MLP neurons of a small language model. Each row is named by its layer, matrix (gate and up: input weights) and neuron, and shows model dimensions 160-255. Each number is 500 + 40 x the weight over its row's rms, rounded and kept within 0 to 999. Numbers have three digits each. A neuron's up and down rows have the sign that makes its largest values positive.
A block is one neuron, or neurons of one layer that tend to fire together. After each block is what it responds to, as a language model described it from the Wikipedia text at the highest values.

L6.gate125:530482548468489489519530516510451508482488516527506528421480458530517523433429527475524483541467479480472525553460489506401508509483477524448575546472529475507414460506512489462515589511422421587536460512521439518476472488547523561524484576500495548512536477512459604482438554449483521488
L6.up125:497433483485510440459501498475463551473524459524540524533451521495513531507562491522452467487502492454589481549511480485431471441545507495548402523478481485508457472513502556536474468534486572480435531411556496574478489460537492398488552497449495436533560500468494498484521493518502526420
L6.gate298:480446506516546443456476536464488491546508497479509510436544520486526456489515566488469497498490502566506432491403512508458514539546477503504529452507478525475440554452496511527504547489453467603479490433436544553527435454430503520467537540456471454567509517467514526515443517432473514524
L6.up298:502453467448532396469491502497539498542541509514531530474496517515509478444519522390489475480512490507522430482434523497432501499501512506523516451570497469499460551465502459515495526500452470590484523499438511516544467494454467515469592521414522438524528490480564542499508530445505529442
L6.gate366:500524415487604469507477491474523520483535492510524518463425483390517437481537526495434464466463461608477557507497369390473465477469541488457520497565475452474506522471435549481458490533507410475505555448515471542480532477498470509503498486481432576469498510511469472462457455493483536574
L6.up366:520572508518549464411560496481576465433456465548504519488479482451500460403485414494515601516469471483450470551524473487572451496565466456484555498534520518486503524444479496519482447476490497550530520510434525482477534496492554493488572441431579453483537431505470477491432519420521539449
L6.gate841:452477556480500487541497489523417503464486509504484492503507554450589463522465513445520547509492496469553486400519541444463560516594487479503477517516508551524482484509570486477478541507517543592516405499583527503559523441505529525490467461444490595479544488525479564510525455520442472512
L6.up841:479548507496478548484516522537510489434509434445486536579436457494436517497484484542505476485441505539512599585548490528474590509554482497461525494495523446505541524524484507469511459521411474488484548462498631494596495509515513498400449500474430461463514470503462526500577461550525513479
L6.gate960:521440546438441543506474437502491486504479469446518476509562518444438437435524417476487505569426516511473527481447543470435481460565513477532488522455507458518464472531582484514405482504506483490494481452515521469500462516477497574585532541511520494450499495487470492466500565523610531458
L6.up960:508483504534445512518520487562564472439511501486515485488482446509559464505497497458496534493484485576468439460417515480515505449534546534472432570501470448514513515480536449496528442513558519493545515487478560507538498537569533490501509528548532468491495577461487506412580530592532485491
L6.gate980:499453482497694473514524528436473467457451486527459504484542489437531452513527499524487503503486476580472478495517538461493476471510412495517529569559486503577518596496482475499540441514513527587503544435493522491408410456528469469439499431499450488528535465501540497488520450486546534500
L6.up980:533524525530520463411474522515504529498621510493527530437517527528528490454523457518459481437458497470532437497494512463536522478477560498535519427454529547450501459508515472485529533521566507496496496489530432530542494533468477525479511505477528444460430480489505499544591496530545472447
L6.gate1145:448438530555552424486492495437563506517501501524512491481546402473507533552514449488431505414407521455453442464483545498542512500435482466514486568524627453502444490521457557452526522553461505486492482478485560457424498484530542520535535549447454508522478578408572498499590456484511493555
L6.up1145:502460497529529530519601470524449540468538484544556498501550540482453503511514509474484498480523554563479461479482469485534480516521494465411466534459507466541513507512500472482531551537459481530577521506420472483509504455494580479473533591519518564489521457575434573458530483551552423510
L6.gate1490:502428487456533562454509581509522517558516546436538519493513484412539542527582477470479561457487496513461536460467496482464479506475546548512510554513489504489480528478504511430458498541442486615484484448523534557517508448521507586456532497445525500554449556485518552553485512554562531507
L6.up1490:488568488401522509409442507439475499504451446523428556511543475519421473539452501550493492410504527501489445488573447519471429509516486505527574454562476406475448518508546611421505487548465438458484485482484446500521475513444520615458547546500477497561484513558539496489478471463529537463
Capital K word start. Word-initial capital letters, mostly K, beginning a split proper noun or name, e.g. König, Khalil, Kuban, Kofoed, plus F, Sk.

L9.gate159:505505510463547500512485532562513454499540493510512532478459457499526525582436465489485485530431472474574462500459552459494501531471494499511484517556480504505476555565480456475531512516515493486508510485499465497514478471443523571497565527470524455533515539460550426568476518524417536552
L9.up159:487541534479417497477441543571545525486531502561489462445483578473506599521507455520547501503485537464456591549507455507486472481553562477495457494557547518487481453478566526430529443453518487506498451516517485507541559558448523548501444495461519469520472553582491490463497488518528528526
L9.gate242:463519447520491483547446566464473510499494501501533598494478466462528472487530485599462457489502566504487503492596497538479489541511485472546471557552516533477471484494432510515514511453455462462492550506485464499515510489511534499554527521491531465526530465579602438494488477479451437569
L9.up242:499553474540493486489543455523459506430498444560527459514491538533494482500425532540507477489502498512510545514452420550582495466509547522431495495439533535506460530574490447487518475450468538489469469498531573503545498512579483576535508538467520430507491574546479548452476504483429435475
L9.gate368:506565543484482529478524443478495499473501454526470485559531537524472519503486494503546457477503517501613465480474475457609533444542521473453491465444500481503463485509549546475515482526504482484471485547509533478504431457437462475516521565529521535503504517580463568526518522473501432474
L9.up368:496516521540488478472496511474489451525482478513479529505420525470489501578486528470476472538426458497505502521518471489477500566509504518463476441488516476470476502565484499455512518435524514578527424525395475428510472505438539489497471549497482475472541528514523515537511513544483501429
L9.gate431:480446530461591507396529501522570434441466535528463505535494530484502515502538429475541509530506488453474561495480538464467516534398534465468478506477502437495448547506521470513473534514494526472492475479463550496543544527449536562490469455431486547515467544474473509531487531516556519486
L9.up431:494442525434537526498495443513477529490466464507494459511493488520504521461405503443453495557514605539463495430494465492540507545563563536538571492487504432494463530540547537507572555502509503492506477537485409505427545640483478506454497552495467482599477466530577410516547449504496527564
L9.gate673:487505550398476493555506517495488517465572559506439545479457548494530481544467504533415488424579538446427582453469508507527510513509494494449495523493524509494508516569503583497514493452585552515480453502486536463471531488507465560503514504496496495509508495506561552405465460485519472534
L9.up673:414447488479480549510431494462461498459468587525519536546523508487470486500486520579481464480543549518547526475433580559517549505545462419431451556482496466466469528521590503458500494496463449532478438519470520469444490432518518489490513471527474494414546474407422569561542550557617504481
L9.gate989:449467554411514559392539583523449513560497477512540505497448569497440426528518473566472453477486452517507538513378487476410480515465404448446459525504491517500487495536473643571540516468463467572504497454457525524493496491460534613525483527455525494534543519503527512506549479492535551457
L9.up989:475553512443454437549464472514497458524525436515515566522559509443496491545477434491470558530507528480458519590505504497430493442437531502463485500492501538486454515551476574524448433456457519451491454469492442426536516505507559516545457488468496522503531456515493501520417559537523492528
L9.gate1253:364543489451549466478453529524456546558462530518454557524523447456523536441477542514445481474462525439552455489551571456484540458421573479457469493499462477460517498505486522531505512531519506446462491482523471493506461460485434466461486437529503484529563412601481476500526478462486530503
L9.up1253:468515528472512547559485473507456524517491502444467412509490504531472546464442509494567514531594520469446492493471542511510568575512529480500445544542459548506484439455546519422505508480516450507485455516507514475505497541546545527532507483529517510506484424403510546482545396540470500494
L9.gate1444:486499485595448486497536515545533465547506503540480476483409541480510531470518541503533530471498631472424513495447489513470499495518495535476521543517529516502466500445541411472496486506468562490514553497522534557512492496418467456580521422517529440486527506532499540463501547512447529434
L9.up1444:453514507496502457538497416534495509484480547481579521464489509495555533506528475573517448525510570553468483522448546445510456583448494495482530536465508462492421417588518551536443515451435539559503499490476517480514524506514408479478462466499482439471532478497536444523531544583551483473
Statistics and table cells. Final digits of multi-digit figures and the cells or headers that follow them in census and sports stat tables, e.g. 2,66|5, 3,97|7, Goals, GD.

L9.gate8:563516521463517538497497455481493501523421539563538510539547493523532515470542469457491458507506593461505550562457496458412463436505497478490461498510508470553486521522468463489525482479522547499485454486458511477483497558506483496551501482434514489513477511524456474520527517441545467481
L9.up8:467485611456466470505442499427588598529569541557480525526531522522481561483544511589554472463493463508567560516600512527501480479531527527528523476483510498475509549438564509426503509515476526484491489557464459473541476487457553507508540500530531474557499479586497500569451495517488479499
L9.gate25:431454484546454568503464531594482492530525503561417501455454512562469501560460483530489472582482506481505447424470523487451504486476538552529451483491469506490401498512502462502513543584534526493554422423564510472537571511464458483582518522472514537576550579572441475483485456524479504462
L9.up25:473575461448486554497442495474537454411514533480466500531542540514486476531457470527579466501582555590559437432531613474473490487520556544537528523505470540489466469515493521507482501529508491505442495517457529482510500574451578539550511511546458539507540488521563535559521552518514488543
L9.gate728:483481423478513504554523410472531578528507529520547485483546483455537426476471521428501500522502432525501535441467608486520593537486510430508510518499540460505494510511542524432479543548539520546501417465487542545549491501499513507482483527450527462549453461525513504413501490495466444496
L9.up728:521541485458482517468485532541532538585544542507479530509476533460542476502482487504465493495551440531437552483517553448442545527496485476467502483526474542511487552482457536553515569509510503483470488526428525535549431548502473499449547538483511349526470489521463435466520420440494524579
L9.gate1108:551526507477530543538555460518485452550483520572426521515445401463542532466513426481488538401465479395501540488513494504508507512425509519514552545560493510476544560465466519392576524508508508510527470470443551485503485513443507507505499511467528512552513482554447494570393463525541450508
L9.up1108:490427463482401469534498460520506450499522500461487471503490459543546470495485554579501472460488615526513496477425514494478503468559550483554470455510518532452533447517478538493563484492517543513597523484466497520463485520496536478473510525518528537463550502520478512503507418512497444494
L9.gate1174:496470600471423544517437550503533538463501491511509537503543475446521557406532458571499494461542525529485488470544504461471560521474492514453523563470512521470504477536514535456502517488500448490535450425472478479529460471491427500555427534521513507491525483448478438493487464520458577522
L9.up1174:507564470480511563525540583542588452564545527534514569547496482579605519439542518507496491582472460488487540518504495491490503479522538510507525503539531496467506519487496483506515519386481526442598464466492448486469508476536556455408527476531564518509486531493491467482556468487501495509
L9.gate1273:497565555426472497441524515533494516491458545555492496494538531487520481402532535496583508467480514535510484437535505397477573535478521471549457493426439441497545523521462482545522490484457603534522478495511522456492438464456518520520499506464536527501565428499454523503559480534536505533
L9.up1273:501510482543488499493533460492515474475519433479488459513443478573495563491503537442549451505470449446475543511561517547471437596540494510504512534535512548506515515507519525523527505560469614480504538498534452490461572611411500563485521469488539543557503496598487477528458453563502497488
L9.gate1497:497519473432436535458439534493438474482520505568514479510503491467589406465520454500521446552591510481470548538513525480496524486488438509575483518467575558521474483515478490468436517505499520455507507430517513469500542540446515461517481477409556560467505466468486499527446455555529507541
L9.up1497:528507486494539494452409497513497498475537494482581511488607493461475561467456402439495467493500486506466454598506465531538494496452522550600465535545538563490458515466384512466501477484439486508550535532438475495486507461483566484467399511460540507487500531451478507586448433455429640485
L9.gate1532:477521571479448510530536431526408457444474527574491515507533441517538531484477444425526513524492539437505496467516449508510450553473506416513487489452491465513474539515454536443559507520515544495504493571491512510460528537463473518587539572464525529542490504567522537517490518478472508502
L9.up1532:536514496494478446485576491530470533528506536535486445471532542498561525456510501494590532458495536546446388489542457531485537512460381519445514520568602476472509558541470549509549523542480449478521440452535526473474514506489500471497474508477499489501457485490461491457477437468488565542
Formulaic template continuations. Tokens in boilerplate Wikipedia text where the next words are fixed: census demographics (rental, householder, made up of), infobox bullet dashes, and chart or filmography table cells (US Hot, High).

L12.gate1068:445504460512529451516480557456589492518513523642465539511500499531468410532549531552518464492422497517554374509514523471439520489518454479500509494492479529558518504476528558445490440482479486439523424456442452517459484494460517487477526518550509490519529550532491455437467539512499496452
L12.up1068:577506478557510516447446490551469530473455462467529538482533494568503477477515488538554542454527581508539487500472567476429568506543498494497466451559468446540512472530447598522522559508474465507493542520533468515463493488483475489545481483540448521554462535492444557518507496496529515438
Predictable word completions. Word pieces that finish an obvious word (ref-used, ext-rem, Portug-al, tri-ed) and fixed words in census boilerplate (were, of, had).

L12.gate545:419507483486532469537552537530482480533563489537444537503513508508497544544473548491493500530522549509516487495488494459472500539468586498463451524453380517522506487436497467497473554519464477450573551480497483499473476507491504542548462531408517514501529569501482481501480502582443525498
L12.up545:490539499441527504571514389510438490497520463425501493494416519505468536541494519460430489525499502539486468443506497454540535548536515476502462570488446519516498567480497489363499476505524570477531472504512532536505543606513442522480438475487518440489476498497493547506494484482482598556
Final digits of numbers. Last digit chunk of a multi-digit number just before a unit or table pipe, as in 1,800 kg, 136 yards, 99 |; weaker on mid-word fragments like Mesolithic.

L6.gate204:479510547443492549509495510473469601529515489534548472483472533538539486546525412490499443571548461547505503523559464548516493534552513511469424522565490474511513557500455542515487513555468512418452472466439488473491539558461542431519514494497503510506452455494495444526457420535425548450
L6.up204:504522559476403493493525550518474429467532482453565498514540530555558498453512494459499499470474495464484458517390538514588543503517587498573506498475472530480555512437538486471528433501395520564494350515518486535502537525507485564473519426473511493432524565525478461519579479424525423487
L6.gate397:526466464478455515561524570559466541576512535560531446507463518456516543547473510484483517529531497472424535516471489573519426428502410485530487484492489553461547547512475482565472377488515527553359516517489514443520445510489507508498516444496448534474554467504537480565556496476505533489
L6.up397:509509469474490516545446475533429540500525585481500473475480522496533443518514458419498553492548466438436525494475481521520501408508491530425479530448502434447461528554476481446443496476544521571474470435559477410523463496499493481483549497437450496481502524493563545518516527488469527428
L6.gate887:411543521435478475528493480531491534503456469457498474496484552495504569489508541492491479502497476504439489536504524451518529556550423569553505521471478588506576541534562447453532446531490426474461524474481591502478485554479518534523514457507535564431509509551484497533537559512472507555
L6.up887:465538540391427553511457547465481529547460521528546572504422533555450578510518458538512544545494536541468469454532479519526529532574455515518565492443524471482444535566535379491475512533506453496522483516495598500438544546492521518556507478514535476468539555520537540518493486535455501445
L6.gate1168:434491538517526481480485492503482526503466461513554548477553461526508454541511436520482412500490424444543545528492548487583474514499479494552488432495424469483518544561423476400440494492519517509444492509511502418523435427502598541534447508425430500573521449495514491533446611471523488555
L6.up1168:520481491564537511460519483529468482514402444482441492420451430476527463537479445571502546508494558452485554525483579614589507524535497465516520540471503508516559467468503497438475577483489441500508550449500503502444527438469501497489494482484475555545513544439535475472470551553529518533
L6.gate1247:465523497402485537469487495515497566484540484533466452487521504476459474519483501473520473456479580516506476418450530521526516499467536432542483561441448440535507590530460479515538565527500514532452503493573424528529468491492595597555516522516438538520523451495481501505541458495494477542
L6.up1247:467472497520504487442472554509510544527529455438511476447504457518515624487472474502489471549476465496572497450506479509458510442538538554507422470489489396486539470503511512504602459561533456550451442563517516471504477458482511582464462517488504480451505466517498466489535508486472463501
L6.gate1339:561566457521508499523491521566480421537485423502480465534482540543478492457483512564523546460535503541557564497477567507523532478513527453504483462495422493490470502575565542543548460482460498431560475521495551462530518478542496590491491457543515559468450445468423537480487453550502477496
L6.up1339:512424491529439503467505555528525595511464575455501532543520519509489591531577422496515539546434480526424537427526505565514512428493577454498427465487469504489448584494467508572516502492473492520481527513523448469505464482459452493520495463517468491469481423509518432518563437468473495584
L6.gate1349:551554480495467484490469539425550547570502520588475537481510547501505489372494483494578489472519471539568488514539509486525582482496491384536452478536522494457498579502486490536510476508481551538493556467512481451511460477412539525419555486482557508484484472521472449538518442455572516576
L6.up1349:520453525460481510525456558501507498493502474476475514452393546561539429514466512505504465505509548561488550426457432535501490459500462476508517466569510533463534500446548499524612437497479477562474479512525519516514548486497560587527540512511456528554537531498522495530387512478542498484
L6.gate1363:450525532455451501527479470494476491530517508511420475468628517490463466469501500512433535546513527535643515490467544535524507443491500474608463403489424477507479537453487506495502441520470556500437513557462537515468400488534497514547516482510442488519513459527508464486475557447469480461
L6.up1363:540479505501439520499525468381577495542579463524456522452486583481457545511480492506487487481479527502521524565514483436519446375569514549531502516524445487480483496507449516533543489561434533548437467512547500475545493498442666540455489544497494456488487494482530521480520467488506495530
Numbers in table cells. Mainly multi-digit number pieces inside data tables, between pipes or in measurements (humidity 72, vote counts, 1.29 km²); also "character" (characterized, someone's character).

L6.gate340:460478520453537408580505456493512551519502492515610541436566465449519464496478514501469487525535495493488500472410478451508543527486552544565519493495514458503503569475482553497515561529569529459530481474455498540482523476544573538494416551559522492543445444472566498536521481526458482504
L6.up340:575467525517518418538423479522403497538483457500504467503519520472603519473479463457530615484476447534516514448479469490471513485523528530568565494575447549481493566515491554438424451455589515493522519470485526502488517404474486488484552542522485460525502515543500535478574462513536525513
L6.gate446:541513530416497549549465524438469530461499521501546545458504586469528439468546540501500479547533488411463577465485446481445529525431482463551545532506543499487539603504497519484507460482513504456494487474463519554560439507475499559555552533484497539483483428512474565474459472434500463565
L6.up446:492520477496481574470495509434468395480526526460472472505522498492408538463474458484541477527554472453458526550507525482445477518497516436432485541462470517489494597479523523508427491486476509561517502517495421534452471429505382453558405544476448468574526457587513502479519517568436427460
L6.gate552:465530525448517452498507454505531502569489463558493583519472516460497485473478539474542414556439453508502513507496514508457485587489567562449480496497464483486507522515508455440532541482473542547554488498536434501473510498501524572557513493555506592547586468553533472424511476470455420544
L6.up552:445496490478489491503454384443391525530533524480454451506465444474518464362527564470494524507470546509507502511503517400506490518527514520457443486436451454482480516469527441500411466529525490493484489512513526496523525515505530542495486532495495530565494449519546427556435483541502484526
L6.gate1003:529492557450477571472486532497519551564512466526489494436496600501450508494503492506553461489502494435429465541565454477473452466506594508527555512526509635487493474536508475452537460531480524450502394491488505489549510445464507553483444482455514617496497486541519527489553468578481518501
L6.up1003:453495519500496531498447546429493530495520490524529461467482516444484559611494546452534501436525490525546537507463558542501536503547532489523496547456450485533527515477536545434478523489474449526476492487472512438492580501495442515575468495520420513558498566504478558500473489544486440556
L6.gate1155:500484529519443496566512459422495493513450485559494490476524503528542491460423529514568487502448521513450517487488532546453502502522548531489456542535546515523447551528464507475520489471520516540490466496419453558543520492530494572483469501389514508575570508584489511504457508577468389524
L6.up1155:434515458485474498422420459520589524476482528521481451522491438524471440476440466510515514451553495411502499475597577530524463482514505538422457488449519491526466416505441529478487547549527469427516543557568517460510499507500483484516512545498397468482467498492489507551543488522541486464
L6.gate1182:474500470483464458529489512578523488523476501485575518383463544564493532559506531485557472523582494485462524503510531469480533456450597445449479489541493499540490549453607535536552526578541487549539499504522466506498511504494541545468542503437530551530507494535472552487486534501556518435
L6.up1182:510519534479453594540531551480470489497501496499510506549504508519574448510490454534525559577502510467479471543469517518488472455530490478475509561481486489478514532436473488526565594428567436488527476488529474481515532489419493523481459515516506482542465485553493526519526499487457480486
L6.gate1280:489553546519505471492481469439510376532452454441461517501438551518487517543463427503447480557462541433487469525403521471503549566514545520519512493552445504459519548479407523518524462562517527521507480514512513444465474504497482547541486541490489550551505408450477492423493479446479453497
L6.up1280:547479532499488489508403499516500505471472519547525516521449493490536502548507551458507499439404413492517528511474456522392493552526533522599534438538489502526512429546510446517465530589551469543505568489492516514476482505456480556532548463490494536545521458506505541566508481528523478521
L6.gate1361:435486478581478458447521479477510528492440498485512503488537559488560494434502492595486568507493499506521541524547516476540506460495557571472494481537510500505480509461501465462514567574493504500520452523594483432480499393493557516539487528436531493529561434543513448478486523450437502539
L6.up1361:531577546381496519480465542368515497476430591415513568503501517500433477491510411492510451507441490483424532482507514523501485524455527499466503476467467538532493588526425553529492503505510481493479503520479448512594503462487566448513523512459481491517490497504560479564527453451479425540
Templated table and census boilerplate. Word endings and function words inside formulaic Wikipedia text, mainly census demographics (rac-ial makeup, Decenn-ial, hous-ing units) and medal or results tables ("first place").

L9.gate349:543497470438549498506542531523474489468484535502511469554491539541460497525537448473460499519600451545441449436516475420487546425509575438492467585518547442525448498480481558524562557546420504474554482469478526385465528472529470505480511500463546547478512476539549494497467476534505533476
L9.up349:513505463517483541434499444416515547450578518501483562500533511535495474522485462450490466502465445493547453539558430460487468509552515491547462531530468484490508533545524533519539540566469525428511461479502543471507510576585514471441515481485465497560488545525501525489483495520575538543
L9.gate358:514459515495543459491467461534500536575429543493487556485437549506539474514588505470526502572446540595495575518571528508451476468469445491450548524551507509503510570400488535579466482493458504530482514485528565493435428542450522503457537460475562566468482484499472461476516515510531459511
L9.up358:522489468494490503513413458526488485509475495509526421493545522437489470451504420497525551556534535410498464520424564458462549511474544493516512500529466467520534528473469502521524569483463427563489517496519448528464467466454465472438545556445516498485477467482538481516443476456461522577
L9.gate839:503479548483559497513515474421424498447556458445505508471545543496473610463486508462449449544511489455461573519484502447494543426457503507533523493535536426503442501427575519482417521509501474559462549468458505481434533429495497594486523488404448502502560528479501518533463554509491530467
L9.up839:580455530482499530428560485475496521535494553482557401420521529413570526519447465445460561487463505486486471517505484527483491535528563471559507510468438422500469518563516543458539481479497486587505617465415465521458466473510546492523518450496481546411476498515540505479469506482486534485
L9.gate1028:515440485472541488477484494536482512442444529505516504486511502456495544601540513483464498502468433486439532446545500502523547471461517463409498521515489501520463498514482614560499530492509562476592458474551537538491447430443514441488471546461447497578410491577479447546532507522459411504
L9.up1028:524524465473549486536553512503500495513494520524436409493463538505483569491508496523527590511525526495506527490471520547452458469487505503593525603457498531530528496471396451515526488498475551544488577520495519572514511435493587475499531565410488414534448476506518488512496495509499478530
L9.gate1162:418500588504495452518502502562398471534480487487534542454458416512540507516564512541468542555489532493507496497501497562459473515554497521540499488500508589517471466469506551521523550501535512538492485474494474457431491470485527540521502538478540444465463584535479406507513553476504480467
L9.up1162:460463463462559519491488564509560483538529485504445521498534497481525384498516494502506448555593424557524531466515437524475468472521588528473586502444532476537514482492535422513516538534485486470544492501586471459525512518438432458485561493474526435481586533459513489496523508521529486441
L9.gate1353:512531483501490539520496451431540496486522452506429542516490558476526554482451555525548502535480501477454484483547467494494453543476376553532555519463529519513526461474457464472494492524438472472474399531489470477506409538436512558482550501484436462436517437470550565515468527445521564477
L9.up1353:568530495419470453505497468472504485471440494538528506485520495469468455515565444448427492464437458527499503442503565484543580462478492513439477494508549475525470503488435591496504468481454522533527539422522499502513465434479498496409524376475491533473470467507513478467489493500488472591
L9.gate1478:433491528512550518535511487548463532469491535516515528463410550488460533467496500472506548547508546581509454495479479491537493438479506498511519516558510515520410544513483494507507514491486521508531450507474581563473420605460532526464507481506528548445568513454489487496477560519462541439
L9.up1478:485512477407500504458480488521429442506500539527426497494472505494457508434433557441443490569529549516487475446506507536480444494492465529523485472559522520524457459480499504511527508563483540531485479499484519553481506533509518524478521544444538483493544492470498534510566470570520506538
L9.gate1489:480512534469492451481520512556511520477497506552516536503483486510500454435537459439465492473468543508534419487472492414551515465485484590423509533548543538485499429481486527526507496486518605519514504456572524498442531465544450548502499480547542509475488542453458481510429549514442490534
L9.up1489:447483497502427499600463480524494518522536491502494487523502507507459409474512453530594477534441561603513404504485478497510471519493567536502502499475482531536522478509507470497521458439543534481527513452544448578517482493457497537447505430489483530513495576542453538478472513461423496514
Word-initial "str" fragment. Opening fragment "str" of words like strongest, strength, struggle, strings; more weakly other opening pieces (K, Char, Bel, cont) and scattered common words.